MLP neurons of a small language model. Each row is named by its layer, matrix (gate and up: input weights; down: output weights) and neuron, and shows model dimensions 128-255. Each number is 50 + 10 x the weight over its row's rms, rounded and kept within 0 to 99. A neuron's up and down rows have the sign that makes its largest values positive.
After each neuron's rows, "fires before" lists the tokens most often just after its 100 highest values on Wikipedia text that the model never trained on. A number after a token or word is its count.

L9.gate1236:47 41 74 39 54 41 52 53 42 63 66 58 57 40 46 40 36 38 37 45 56 58 44 48 55 43 53 21 52 64 52 44 42 45 47 45 42 50 63 66 50 55 44 56 43 43 33 55 49 41 59 33 53 53 62 58 53 51 56 35 48 44 50 43 47 36 55 71 53 48 53 41 47 55 59 51 45 72 38 65 54 64 54 56 72 59 69 47 53 47 48 59 42 72 57 52 30 50 40 42 41 45 48 99 47 55 57 60 43 31 52 65 40 41 49 70 52 40 60 50 37 40 44 68 53 50 59 58
L9.up1236:51 51 57 25 59 36 50 54 40 50 58 57 38 43 56 42 52 36 43 68 50 50 54 59 48 42 59 37 68 49 78 47 52 44 56 46 55 50 59 45 68 60 50 58 49 43 42 53 49 40 47 54 51 56 54 56 54 42 53 47 51 44 50 48 53 31 51 64 69 43 50 45 46 43 71 50 52 46 39 56 66 66 57 47 81 56 48 52 58 51 48 47 30 55 52 44 29 57 57 36 34 57 48 74 39 50 60 69 38 36 62 56 55 41 36 60 59 46 53 40 44 37 48 84 48 53 59 46
L9.down1236:70 36 65 41 62 50 59 50 56 56 59 42 52 59 35 53 45 42 66 40 37 44 61 48 61 35 52 39 51 67 52 61 34 51 50 55 34 53 57 42 42 58 54 36 39 46 42 38 35 50 59 54 54 47 48 60 45 38 43 50 45 45 55 52 56 51 58 42 64 32 33 50 67 63 60 31 47 49 51 75 56 67 65 36 51 40 46 44 63 54 48 54 50 56 34 53 36 63 45 38 63 41 61 77 84 41 39 56 59 58 54 61 51 47 58 26 58 39 51 65 46 41 53 63 47 40 66 47
fires before: "\n" 40, "u" 14, "ec" 4

L5.gate484:61 57 39 68 35 60 33 41 62 37 48 51 44 58 62 37 50 46 39 47 64 65 43 70 45 55 59 47 33 58 42 45 67 60 59 55 49 60 45 42 61 53 48 46 27 59 49 55 59 48 59 54 43 44 59 53 50 42 54 43 50 60 44 56 40 61 60 69 35 51 66 56 56 64 57 35 46 51 61 48 63 66 63 48 46 50 43 47 40 52 18 44 42 56 43 43 51 42 56 63 39 46 49 44 46 58 66 52 59 45 45 41 35 42 54 44 56 50 31 41 43 50 46 65 39 51 39 53
L5.up484:44 51 39 53 45 50 54 59 57 40 50 64 52 47 55 55 57 53 54 51 64 43 53 37 47 43 58 56 62 51 40 38 41 48 51 66 48 45 47 61 49 70 38 71 55 61 42 70 36 63 46 69 66 30 58 47 45 59 62 50 57 46 41 33 45 54 42 42 60 36 49 56 41 34 53 49 35 42 45 39 52 44 36 50 83 50 59 56 59 42 58 40 49 47 58 67 44 57 50 54 34 47 50 56 54 41 44 57 61 54 50 58 50 42 45 57 56 51 66 45 55 67 41 65 44 66 41 61
L5.down484:38 51 58 38 59 47 48 54 57 35 43 39 66 35 49 51 56 54 59 61 64 36 69 54 56 47 29 53 62 68 41 53 57 63 47 46 43 40 63 42 53 59 60 52 64 37 37 60 44 58 44 61 58 53 54 51 55 44 55 52 48 53 60 55 68 38 45 54 43 49 50 55 64 56 58 48 60 52 44 43 55 48 55 52 61 70 58 34 55 54 60 38 58 41 63 72 52 36 51 50 55 40 70 76 58 60 47 41 50 65 42 42 72 42 50 24 43 61 50 57 45 55 31 67 59 46 52 44
fires before: "," 18, "d" 18, "al" 7, "le" 5, "a" 4, "or" 4

L8.gate1264:26 33 51 54 50 44 64 51 41 31 55 61 28 52 62 55 40 47 52 41 63 52 75 53 46 35 60 59 49 34 65 51 55 50 45 43 54 40 51 25 59 47 59 55 49 52 65 28 51 44 40 38 31 44 77 38 39 41 56 58 49 28 53 61 38 65 77 60 52 51 39 39 74 41 49 47 48 56 70 32 58 35 68 56 60 50 58 48 53 46 48 52 50 47 54 36 42 25 60 40 45 54 67 47 54 58 54 47 55 45 49 71 52 49 58 36 54 60 47 43 55 52 38 54 39 66 61 45
L8.up1264:51 69 35 43 48 55 50 39 51 48 54 50 65 34 24 47 54 62 63 51 62 58 46 29 40 58 52 52 60 59 64 42 50 54 52 46 48 37 48 32 38 50 58 46 49 63 43 36 36 53 67 58 81 57 63 43 43 61 71 41 53 37 61 30 65 38 57 52 41 39 39 47 43 51 52 41 51 43 53 39 61 52 44 58 60 50 64 50 49 57 50 55 54 51 56 45 50 64 56 34 60 57 49 59 59 46 50 47 73 61 67 43 50 39 36 59 66 41 54 50 47 68 38 61 53 57 52 54
L8.down1264:42 51 37 42 42 56 44 28 52 39 53 29 57 49 47 47 58 57 41 58 51 76 45 46 40 44 53 65 59 50 60 34 45 66 29 51 61 36 44 41 51 63 35 49 46 36 48 48 53 35 53 55 38 61 61 38 56 49 66 47 43 49 50 74 55 38 51 57 45 51 53 64 48 67 41 48 66 35 62 66 49 58 43 49 40 21 72 53 39 47 57 41 50 48 43 50 46 34 36 54 44 50 63 58 48 47 47 46 45 50 43 53 58 41 37 51 57 50 45 56 40 46 61 51 47 41 58 55
fires before: "or" 24, "a" 11, "ment" 9, "il" 4, "o" 4, "ond" 4

L8.gate1303:33 44 49 46 52 57 59 35 62 43 42 41 51 47 46 63 33 52 51 48 61 48 41 49 46 70 82 41 75 32 59 49 58 50 57 48 50 41 45 61 53 42 64 68 42 36 46 49 54 56 45 56 49 73 39 42 38 40 68 37 55 38 51 61 57 46 55 62 51 43 60 60 50 58 32 64 61 46 42 41 54 53 51 33 52 36 42 52 54 44 43 43 40 61 47 45 51 65 44 58 56 23 31 38 54 56 59 41 53 43 59 44 33 48 46 64 52 47 44 41 49 28 53 37 61 49 57 53
L8.up1303:45 53 64 34 57 44 47 53 49 44 51 37 61 54 52 56 57 54 61 36 36 56 42 50 53 47 66 41 57 49 37 34 54 48 49 47 47 56 30 54 65 41 51 50 76 60 57 60 53 50 54 50 24 58 39 52 47 56 75 67 61 43 47 47 52 45 51 51 49 42 34 54 32 69 39 49 55 38 39 61 41 46 54 54 53 33 49 34 46 36 40 40 48 59 41 48 62 60 42 49 47 73 49 66 45 35 42 59 46 41 54 49 36 44 47 52 41 55 55 50 50 50 65 49 31 43 49 45
L8.down1303:45 49 68 38 62 71 46 36 46 36 45 52 44 39 58 48 53 71 44 64 79 51 31 34 60 64 65 52 48 52 45 50 69 53 57 43 44 43 46 61 51 40 42 67 56 49 41 67 48 40 64 39 43 56 59 51 50 33 57 70 59 38 61 59 58 51 61 48 72 61 77 51 69 54 36 39 71 59 43 48 60 40 34 44 47 60 51 43 56 49 58 67 52 46 44 51 46 48 44 60 49 46 50 45 45 59 56 46 36 75 59 75 45 53 49 41 52 50 55 46 35 46 47 46 45 75 57 52
fires before: "an" 20, "op" 15, "in" 13, "et" 12, "ant" 5, "g" 5

L9.gate261:42 56 54 53 48 42 34 46 52 56 42 28 62 42 45 53 67 39 59 49 50 33 43 57 49 41 43 57 54 39 53 63 49 45 43 51 64 62 64 54 50 69 46 67 57 32 54 56 46 36 39 56 58 55 46 53 60 51 66 52 40 51 42 52 50 33 45 60 48 43 36 34 50 51 55 49 63 51 70 54 37 52 74 36 61 53 56 49 51 53 39 69 41 55 60 51 50 54 47 58 38 56 49 63 46 55 41 36 43 45 44 37 23 53 52 51 74 53 58 43 48 58 40 66 42 44 41 39
L9.up261:50 59 56 55 61 59 41 49 31 44 53 54 42 60 52 60 59 41 54 50 61 58 41 29 44 42 42 51 43 69 66 50 27 52 52 55 57 53 49 65 52 50 65 57 40 50 66 48 47 41 50 41 50 44 39 61 43 59 52 68 67 44 49 44 54 53 38 48 49 49 66 61 48 43 66 40 44 62 45 55 30 44 28 53 39 62 36 47 56 44 40 72 45 63 44 63 46 43 44 66 58 65 36 75 50 42 50 44 46 45 50 53 58 56 67 40 47 33 44 28 51 46 76 49 61 52 47 58
L9.down261:50 42 61 49 52 53 28 52 60 35 41 62 46 57 38 68 53 42 57 51 59 57 63 46 64 48 41 74 56 40 50 40 46 49 52 29 52 56 54 60 41 48 55 49 30 17 54 33 39 36 41 43 54 59 51 53 48 46 57 46 60 61 24 47 50 52 47 49 43 79 50 53 37 53 50 54 61 58 31 41 38 60 36 54 48 41 49 40 35 37 31 60 44 41 52 63 25 39 62 60 48 43 85 48 51 36 64 43 38 59 46 48 38 62 43 59 38 45 38 46 43 46 59 26 50 63 40 60
fires before: "r" 25, "ess" 6, "i" 6, "om" 6, "n" 6, " in" 5

L4.gate224:46 52 51 72 56 58 37 56 51 57 48 58 62 47 40 73 43 49 51 58 53 50 53 41 62 74 38 61 50 58 42 31 57 73 55 49 46 56 35 60 67 62 52 54 53 58 62 47 52 61 33 61 40 42 53 46 49 50 36 44 59 60 53 33 53 57 55 54 55 56 47 45 32 46 42 67 55 50 62 57 62 59 45 43 46 52 58 47 57 50 45 50 31 31 57 41 51 61 41 62 39 44 32 56 46 71 32 58 42 45 45 53 32 45 69 46 39 61 52 45 41 57 38 45 57 61 35 45
L4.up224:53 36 44 47 35 49 50 48 54 41 39 44 53 39 45 56 51 52 54 40 34 48 49 52 58 75 44 62 58 46 46 49 58 53 39 35 44 62 43 70 39 57 48 55 24 44 78 48 57 51 28 60 53 51 41 55 50 43 54 37 42 66 50 61 49 71 47 42 54 48 52 32 53 56 44 72 44 46 65 58 71 60 45 40 46 56 60 48 47 38 53 54 49 40 47 31 51 59 34 44 39 27 29 60 66 66 35 48 37 53 55 52 48 51 56 46 52 47 37 57 36 66 44 50 43 51 45 38
L4.down224:48 44 50 62 61 53 51 64 47 46 58 36 51 60 56 53 54 46 44 44 78 53 57 53 42 39 61 50 48 65 36 30 49 66 57 43 58 65 35 57 62 49 57 35 44 47 55 46 45 53 44 50 66 62 51 63 42 56 38 48 48 57 43 54 52 61 45 49 46 53 46 59 51 64 48 54 55 63 29 48 72 57 59 40 66 60 54 48 49 47 49 43 50 53 57 66 55 43 52 72 52 56 55 85 54 57 58 70 55 54 48 45 35 44 61 56 45 49 46 53 55 52 43 53 48 49 55 52
fires before: "on" 27, "m" 10, "man" 9, "e" 7, "ated" 6

L8.gate905:45 50 60 49 44 56 69 74 55 73 51 29 48 83 58 46 62 36 46 49 31 45 46 36 49 59 41 48 47 49 48 51 61 53 54 56 53 56 42 51 32 53 34 68 42 49 39 48 52 50 45 43 57 46 49 52 61 46 59 62 54 67 52 56 55 41 43 51 51 59 41 55 63 43 56 55 55 47 48 69 46 59 47 39 37 66 30 35 54 52 58 54 56 45 33 50 52 50 56 42 63 60 60 51 47 54 47 54 61 48 35 39 36 56 48 72 55 52 62 54 58 52 48 50 43 46 58 69
L8.up905:76 45 63 37 54 68 55 61 51 51 51 46 50 51 63 49 49 38 36 56 45 46 43 33 53 43 48 52 57 34 42 32 57 61 42 41 49 47 52 44 58 49 40 54 56 41 32 60 70 56 64 34 49 47 51 54 37 45 48 53 35 44 62 59 45 46 30 38 51 60 49 46 40 42 46 54 48 46 54 59 54 59 49 40 51 49 32 57 65 48 42 56 64 63 39 40 50 54 39 42 61 57 67 50 20 45 55 42 39 40 43 33 71 66 59 45 52 50 48 60 48 56 45 56 60 58 40 45
L8.down905:66 75 32 58 37 29 40 50 55 40 62 74 61 59 64 48 47 58 27 61 45 25 59 41 46 61 48 52 33 59 69 54 28 57 56 49 41 63 39 38 52 53 46 38 56 56 43 67 59 47 40 42 43 26 47 57 66 51 57 51 56 44 48 46 54 63 50 68 41 54 44 54 58 44 59 54 58 27 36 63 54 39 42 47 58 50 52 65 52 44 61 69 65 31 54 67 48 40 47 61 44 36 58 36 55 41 44 47 49 25 57 47 51 52 54 44 40 45 55 47 50 53 44 60 40 37 48 42
fires before: "f" 15, "d" 13, "t" 13, "c" 6, "h" 6, "v" 5

L4.gate842:28 31 52 47 48 49 29 60 40 55 53 35 29 48 79 40 57 52 51 40 33 58 29 61 34 34 44 44 60 61 45 43 49 39 52 46 28 52 56 55 46 47 52 46 48 41 44 40 31 45 60 45 61 50 37 44 41 69 52 58 37 46 63 42 47 41 57 50 39 49 46 41 40 55 19 72 40 53 63 34 64 61 55 42 41 49 49 69 57 51 67 43 69 67 50 54 50 46 46 51 61 50 51 50 32 52 46 44 51 46 41 66 56 40 44 60 65 49 64 41 42 65 42 45 38 48 53 45
L4.up842:47 47 60 60 48 44 44 55 39 68 54 56 52 58 67 47 54 37 71 45 44 51 44 48 60 48 61 56 53 56 53 45 21 48 57 37 46 30 56 55 52 60 66 39 58 49 51 41 46 40 33 52 47 61 44 65 41 52 47 57 42 62 43 45 55 52 65 61 33 44 30 45 56 56 50 54 43 66 52 53 47 49 41 31 44 57 53 48 50 61 60 46 55 56 27 60 33 43 41 41 46 49 73 54 53 51 52 47 71 46 45 57 58 42 50 58 67 49 49 48 33 44 39 65 58 58 59 64
L4.down842:45 50 58 43 53 48 41 58 59 35 41 52 52 46 53 51 66 62 75 42 43 55 34 45 56 44 66 67 71 47 58 49 57 64 52 46 64 48 45 48 54 68 55 49 68 40 49 58 52 43 55 42 61 58 48 31 43 37 46 39 45 34 24 42 59 44 57 41 31 57 60 62 47 34 61 34 41 50 76 55 67 49 41 39 68 47 25 55 48 38 55 55 43 50 58 49 42 62 58 37 63 36 33 56 52 47 46 47 32 58 51 66 30 39 51 51 42 53 48 56 48 33 58 29 49 62 47 56
fires before: "ore" 28, "t" 11, "m" 8, "i" 8, "ul" 6, "av" 5

L9.gate1119:62 66 40 50 63 46 46 63 47 39 53 44 40 58 63 49 43 66 38 57 43 57 53 55 50 70 59 47 73 47 76 19 52 51 51 44 46 52 32 53 43 56 60 48 55 53 61 46 64 64 66 59 36 51 57 48 53 83 54 65 60 50 51 41 57 58 48 46 51 49 45 62 74 51 53 40 44 57 59 36 63 64 59 50 55 37 53 37 53 51 67 67 60 38 45 41 45 44 32 31 60 38 20 50 43 44 45 44 49 58 75 44 45 61 46 65 49 39 65 60 60 61 55 47 54 50 39 58
L9.up1119:56 54 60 36 51 42 51 53 53 42 54 41 65 64 50 70 39 64 60 56 40 57 50 45 55 43 54 33 68 40 46 51 43 41 48 44 41 53 46 61 56 46 63 54 44 48 58 46 51 48 45 38 55 48 50 52 58 48 55 59 46 47 42 48 54 41 43 72 27 37 47 56 73 38 47 42 38 39 48 42 36 50 39 60 55 54 47 45 54 44 46 44 44 57 45 31 52 42 46 44 54 59 40 59 30 52 41 47 52 41 45 45 52 58 49 62 39 56 65 54 57 54 53 51 22 55 32 54
L9.down1119:40 60 39 60 35 48 55 40 63 53 37 59 40 58 60 35 55 60 33 48 39 38 44 30 41 46 58 42 69 38 49 50 49 51 61 59 57 60 31 49 53 44 38 62 40 51 63 62 47 51 58 69 41 54 42 50 39 43 42 67 67 44 46 40 44 51 53 45 42 20 55 39 59 78 62 41 48 46 52 44 47 55 67 45 31 58 54 36 38 62 46 57 51 68 38 32 58 45 46 58 60 57 39 28 56 50 38 52 44 47 52 38 58 46 47 31 47 39 64 52 61 49 48 48 50 31 42 45
fires before: " |" 37, ":" 20, "C" 7, " (" 5, "on" 4

L9.gate553:39 61 36 68 39 49 46 53 42 51 34 41 35 53 56 38 61 39 50 49 41 53 56 70 50 55 62 63 46 62 62 36 49 59 17 53 49 41 54 55 41 43 48 54 55 65 38 32 49 50 48 52 45 69 52 57 40 62 49 40 44 26 44 50 39 47 40 65 40 45 49 51 35 32 55 39 45 53 59 42 57 38 55 37 76 34 44 40 40 50 44 49 48 68 44 51 63 52 44 50 59 34 30 32 54 62 42 56 56 45 47 52 44 44 37 69 59 34 67 39 52 33 51 48 43 72 66 38
L9.up553:40 48 76 72 47 37 53 53 46 80 60 56 45 58 58 49 54 57 53 46 36 61 31 51 36 38 29 54 67 53 42 53 42 51 60 40 62 49 27 55 60 26 49 30 54 53 42 50 54 66 63 44 56 53 23 60 33 53 64 50 54 49 44 45 65 45 31 44 40 39 44 53 46 35 49 46 41 53 63 43 64 35 52 37 69 50 60 57 51 67 56 58 50 65 45 69 42 32 54 43 44 46 44 69 39 61 45 44 64 70 43 49 60 48 58 56 56 55 53 45 44 65 53 52 50 49 55 53
L9.down553:41 31 54 45 53 36 54 42 63 47 44 43 64 58 69 44 72 54 62 50 52 49 36 61 38 43 52 35 63 49 63 49 46 57 61 40 57 43 42 60 40 41 60 51 54 48 41 49 43 37 51 53 53 41 46 66 26 59 43 61 27 37 42 66 41 49 52 61 28 49 49 53 57 43 47 40 41 52 52 30 55 49 59 48 73 60 58 59 58 45 43 47 46 63 37 63 48 44 43 43 29 52 39 61 59 41 45 53 54 55 49 61 43 56 36 45 65 53 59 50 58 59 49 54 42 56 61 55
fires before: "ore" 31, "t" 26, "ul" 8, "b" 6, "in" 4, "ter" 4

L4.gate206:46 46 40 51 52 41 44 41 58 62 46 67 65 56 51 48 63 39 44 71 50 44 58 33 58 40 58 39 51 54 57 62 47 49 56 48 45 72 68 44 48 50 40 36 44 46 58 37 61 42 31 48 33 42 56 30 62 36 48 61 76 46 71 64 66 63 40 55 49 64 36 43 43 49 51 56 42 52 46 53 49 45 71 30 57 45 40 43 51 60 67 51 41 53 48 43 53 46 38 47 51 46 45 55 39 29 39 52 58 39 60 60 71 65 56 29 37 59 65 55 51 50 34 59 41 73 40 36
L4.up206:38 48 58 55 42 53 49 69 62 48 38 49 52 67 64 42 51 48 53 57 37 53 68 26 63 53 41 38 49 61 62 65 58 41 67 48 52 59 73 33 47 69 58 40 38 57 44 40 37 45 43 46 41 44 51 54 62 48 42 54 65 34 53 50 50 37 63 55 56 63 54 42 51 71 51 52 56 62 63 31 58 41 55 39 47 42 45 46 32 46 47 50 47 57 31 59 49 42 49 31 51 44 65 51 39 35 46 47 53 48 64 54 44 73 45 51 59 55 62 49 43 34 40 42 24 65 46 51
L4.down206:38 34 55 54 71 44 66 30 41 39 50 60 48 50 62 52 37 59 55 48 30 63 47 29 42 48 67 39 57 63 44 46 45 64 41 47 47 39 45 33 47 67 60 51 47 39 56 57 63 55 36 52 46 45 54 50 38 50 56 50 51 53 52 60 71 53 47 37 54 41 49 42 63 54 60 57 51 47 65 46 55 58 48 44 43 38 46 56 69 68 40 39 66 51 49 38 47 40 73 22 47 42 41 59 39 44 57 57 56 59 35 42 49 64 57 59 40 55 44 48 43 45 43 48 56 27 42 55
fires before: "ed" 16, "il" 12, "t" 8, "er" 7, "le" 7, "c" 7

L9.gate983:47 40 47 71 31 55 45 47 51 43 49 44 57 51 47 68 52 36 51 41 54 56 43 57 63 51 53 53 59 53 55 58 61 65 49 63 27 61 51 51 33 58 59 47 44 63 38 50 62 44 54 67 45 67 71 59 54 44 54 38 57 55 59 51 49 57 52 59 77 30 58 70 61 45 53 38 64 57 49 59 47 55 62 41 52 44 41 55 45 37 67 54 31 57 41 41 44 55 56 42 58 54 35 69 49 35 64 63 62 46 38 40 45 35 55 50 50 56 46 48 38 59 51 52 49 53 37 46
L9.up983:52 42 64 26 64 68 51 48 56 41 51 51 70 48 37 30 52 40 63 63 43 44 51 45 60 44 43 45 49 58 47 49 49 44 51 53 54 51 52 43 58 38 50 65 52 59 46 66 63 69 31 42 43 36 66 47 50 52 64 31 55 58 43 42 64 53 44 40 56 52 60 51 43 55 38 66 46 44 48 42 62 61 43 34 53 50 52 43 56 55 64 46 26 38 52 67 51 41 46 52 46 50 50 53 46 44 32 42 41 40 76 61 40 53 56 58 45 34 61 56 46 43 47 52 56 47 38 44
L9.down983:37 39 54 50 70 52 42 68 43 31 49 48 47 53 63 38 47 53 49 51 58 47 54 61 63 46 34 45 52 68 30 53 52 53 30 52 59 62 42 42 69 46 40 53 58 46 51 52 37 60 64 62 57 67 54 43 42 42 54 31 55 51 50 59 43 59 44 63 40 49 59 56 50 40 44 48 51 37 68 45 55 51 36 55 51 50 66 40 42 35 69 57 71 54 50 47 62 61 44 45 45 59 71 28 66 53 47 60 37 59 67 46 56 39 51 54 60 42 53 43 40 49 35 41 49 46 65 35
fires before: "le" 22, "et" 19, "os" 11, "an" 9, "ar" 4

L3.gate558:56 61 49 54 64 61 46 60 46 43 50 50 51 52 42 58 47 50 67 40 58 52 68 67 56 57 51 58 45 58 60 47 58 64 42 62 60 44 42 48 66 53 67 54 41 64 56 47 62 49 36 54 55 62 56 42 50 45 61 45 37 54 41 55 34 63 44 26 43 52 21 38 40 28 50 44 59 61 59 69 57 46 57 39 58 57 52 48 57 33 47 49 56 66 43 40 56 41 46 50 44 52 60 48 43 48 45 69 43 55 42 41 42 38 28 49 47 62 37 62 48 72 45 32 30 48 40 48
L3.up558:36 44 57 57 50 67 52 53 17 48 48 48 41 76 40 63 46 52 63 43 56 49 42 52 66 47 53 70 46 53 50 57 47 49 60 58 69 51 47 36 48 48 55 40 44 51 41 52 55 46 36 42 52 27 51 41 43 46 48 41 65 44 47 49 55 69 32 62 55 46 28 41 34 49 61 53 70 49 53 53 56 47 54 45 74 51 70 51 55 47 50 44 49 51 68 68 55 54 26 41 60 44 55 49 64 50 52 48 32 51 45 59 60 50 50 42 41 39 69 41 74 36 57 51 53 51 52 36
L3.down558:60 57 64 59 65 47 47 39 35 44 44 41 57 39 47 48 61 48 57 54 54 55 61 45 59 51 57 51 38 53 68 46 63 43 39 35 50 53 62 57 60 46 55 56 45 38 56 54 42 54 56 50 57 57 36 41 57 67 55 51 40 62 42 41 46 35 46 59 27 52 47 71 54 40 51 65 53 40 49 25 42 51 43 43 43 31 55 60 40 44 54 50 49 43 50 48 56 59 32 51 61 52 43 53 54 60 56 49 51 45 64 54 64 43 50 44 53 60 39 44 34 45 47 57 47 47 62 62
fires before: "ar" 13, "il" 13, "amp" 11, "ang" 8, "os" 6, "an" 6

L9.gate559:43 42 53 53 73 54 39 55 53 79 57 54 71 54 43 54 55 46 24 38 49 60 56 55 40 80 54 46 55 57 39 42 58 47 48 47 49 48 62 34 52 72 23 44 41 54 56 37 70 62 49 58 45 55 61 46 51 42 65 62 61 56 53 51 29 48 32 41 48 64 50 38 40 37 48 53 48 45 52 50 43 46 41 69 62 62 30 50 43 65 59 44 50 52 44 46 52 59 46 42 48 36 49 55 61 59 45 46 63 64 60 52 54 65 60 54 54 54 53 49 69 49 47 58 42 38 54 69
L9.up559:48 45 57 27 58 50 52 55 50 55 53 57 64 47 51 36 43 47 66 46 37 49 61 38 56 61 55 50 48 55 51 54 56 65 52 48 56 31 49 48 74 58 39 56 60 63 43 57 48 59 51 52 58 47 46 56 53 48 42 45 58 51 64 48 50 41 36 43 42 42 68 34 54 53 54 64 61 59 50 40 46 25 53 25 61 36 37 58 53 30 47 55 33 51 37 65 47 58 54 37 46 33 33 60 47 42 47 49 50 31 35 56 60 50 47 57 52 49 60 52 42 47 47 56 43 50 41 71
L9.down559:47 49 51 50 54 48 61 52 58 53 56 56 47 38 56 61 49 55 41 63 49 46 56 39 62 59 52 34 51 62 64 39 54 56 55 48 46 55 68 50 38 51 44 54 44 57 70 47 56 47 52 28 72 73 53 45 52 46 59 60 67 63 44 54 37 74 39 50 37 52 76 21 42 51 46 49 41 61 32 53 52 52 44 52 42 47 40 47 58 46 38 45 54 28 73 55 61 55 51 43 40 29 46 55 55 49 46 59 39 29 58 48 49 60 55 46 60 64 47 63 52 57 44 51 41 56 63 41
fires before: "c" 33, "t" 12, "ad" 9, "ord" 6

L4.gate1273:59 63 54 65 36 47 33 32 52 36 61 41 53 43 45 58 62 50 38 56 49 53 56 61 62 37 45 54 50 75 41 42 50 53 33 39 45 51 60 36 52 52 57 37 47 52 45 40 66 55 56 49 46 44 64 49 64 44 65 47 56 55 46 36 32 52 54 51 47 37 47 54 55 42 31 66 52 47 50 55 49 52 39 36 34 38 43 45 37 32 50 60 57 49 52 51 51 61 45 54 60 51 25 56 46 40 46 40 37 32 68 31 58 65 29 47 54 46 47 41 29 44 35 50 46 47 26 55
L4.up1273:45 52 43 44 56 46 36 43 67 49 44 29 54 22 51 57 53 47 40 43 62 35 38 33 55 49 57 56 70 51 59 30 47 45 39 36 54 53 61 44 44 58 63 43 66 56 66 40 38 49 26 52 42 59 38 43 56 46 58 54 52 66 42 49 52 55 53 40 39 47 55 50 43 35 43 57 45 54 56 44 48 59 52 54 31 40 47 63 59 33 40 43 44 48 52 48 39 35 55 49 49 55 49 52 42 57 47 30 56 30 55 35 69 60 30 55 69 46 47 52 38 49 41 64 47 57 21 51
L4.down1273:64 42 46 53 48 61 51 36 38 38 42 52 65 42 24 45 42 47 65 48 63 55 67 66 50 50 44 40 37 54 52 22 46 39 40 44 34 54 45 58 29 43 51 37 38 32 40 55 43 65 56 37 69 57 46 49 57 48 63 48 53 64 52 41 44 50 45 50 61 69 45 36 49 53 46 40 61 43 54 62 33 60 55 54 46 53 64 52 57 46 54 41 47 31 71 71 49 45 56 75 58 46 57 85 51 51 41 48 47 50 45 41 57 46 33 54 64 43 53 50 38 46 52 57 26 49 27 60
fires before: "n" 18, "i" 15, "e" 8, "ian" 8, "g" 7, "r" 5

L9.gate852:64 50 48 62 56 34 54 38 50 50 46 54 52 30 55 59 61 53 52 57 70 47 63 42 67 56 57 50 40 42 51 64 41 65 53 44 32 64 67 59 52 47 38 47 61 57 44 51 53 54 66 60 56 60 65 38 55 54 56 62 60 64 45 61 62 45 58 58 37 49 51 47 50 48 42 54 69 58 42 65 43 59 58 56 45 63 32 34 82 40 51 48 53 60 48 38 31 49 61 79 51 45 58 44 52 53 45 32 40 44 55 53 38 35 36 63 51 42 64 46 40 41 48 59 51 55 52 52
L9.up852:50 48 50 64 68 53 58 64 47 38 60 48 57 51 52 57 43 44 45 69 49 51 47 40 68 43 62 46 55 63 46 64 57 45 40 54 48 53 33 44 63 40 56 54 55 55 54 46 45 64 51 47 55 44 62 50 66 46 36 51 54 53 62 43 49 29 50 73 39 52 48 54 37 52 57 60 70 53 44 41 27 70 57 50 61 46 40 31 56 60 60 44 51 49 30 70 54 39 42 48 71 33 61 47 57 67 48 56 48 55 61 52 52 42 42 46 52 60 48 51 45 68 64 44 52 51 28 40
L9.down852:51 46 63 60 49 52 57 59 48 59 41 51 57 50 57 59 56 50 53 51 61 39 28 49 53 71 47 48 45 56 42 42 51 57 37 46 48 51 42 51 63 58 59 55 75 57 51 59 11 37 66 39 72 75 45 59 41 39 50 56 68 39 50 61 56 50 60 63 46 48 42 49 54 50 44 63 44 39 52 63 49 63 61 48 44 59 36 54 38 48 33 49 53 45 50 56 45 42 57 52 67 40 59 33 55 60 53 38 44 51 54 65 34 35 44 61 65 57 42 74 49 40 54 44 61 52 41 47
fires before: "ut" 18, "an" 14, "ec" 13, "et" 12, "r" 7, "ant" 5

L9.gate1327:58 64 55 50 51 55 66 60 53 71 54 65 45 40 42 59 69 52 42 53 43 53 53 40 58 45 48 39 44 33 45 34 61 56 63 47 51 54 61 32 34 59 69 35 51 46 48 62 60 49 50 47 69 54 40 57 18 61 39 50 49 50 34 70 35 71 46 44 39 52 59 37 54 60 56 46 39 53 54 52 39 50 64 50 58 49 53 49 34 69 46 54 48 54 49 40 56 66 53 33 50 44 38 58 52 43 53 45 50 58 42 59 28 54 66 51 52 45 50 46 57 61 44 41 38 60 61 55
L9.up1327:59 50 53 48 49 51 39 49 44 67 49 51 46 62 44 47 54 34 52 46 31 61 53 49 74 36 41 53 61 28 76 49 60 55 45 48 46 59 57 60 50 69 41 37 47 58 62 54 39 53 51 68 63 56 41 49 45 52 41 31 57 72 45 33 40 51 60 49 51 67 59 27 59 49 30 61 45 36 54 74 47 41 63 55 51 47 46 55 51 69 60 71 52 57 70 38 55 58 64 58 24 48 56 72 54 54 48 51 35 57 54 58 51 45 65 52 54 54 54 44 36 51 39 36 45 61 68 44
L9.down1327:62 49 59 47 45 68 75 53 42 48 36 42 48 60 44 54 52 47 47 49 53 68 75 48 56 37 55 66 46 51 51 51 54 51 48 58 42 50 37 54 62 57 48 47 50 45 65 52 41 60 35 55 47 48 48 53 56 47 49 55 64 60 52 48 49 35 51 47 55 49 49 63 74 32 49 56 43 41 43 50 66 19 60 41 72 29 31 48 60 70 55 35 45 49 39 61 53 55 37 45 50 38 52 76 29 45 58 49 44 46 39 49 46 25 52 70 49 45 48 50 57 54 60 43 57 46 47 69
fires before: "ation" 33, "ate" 14, "at" 12, "ated" 5, "on" 5, "v" 4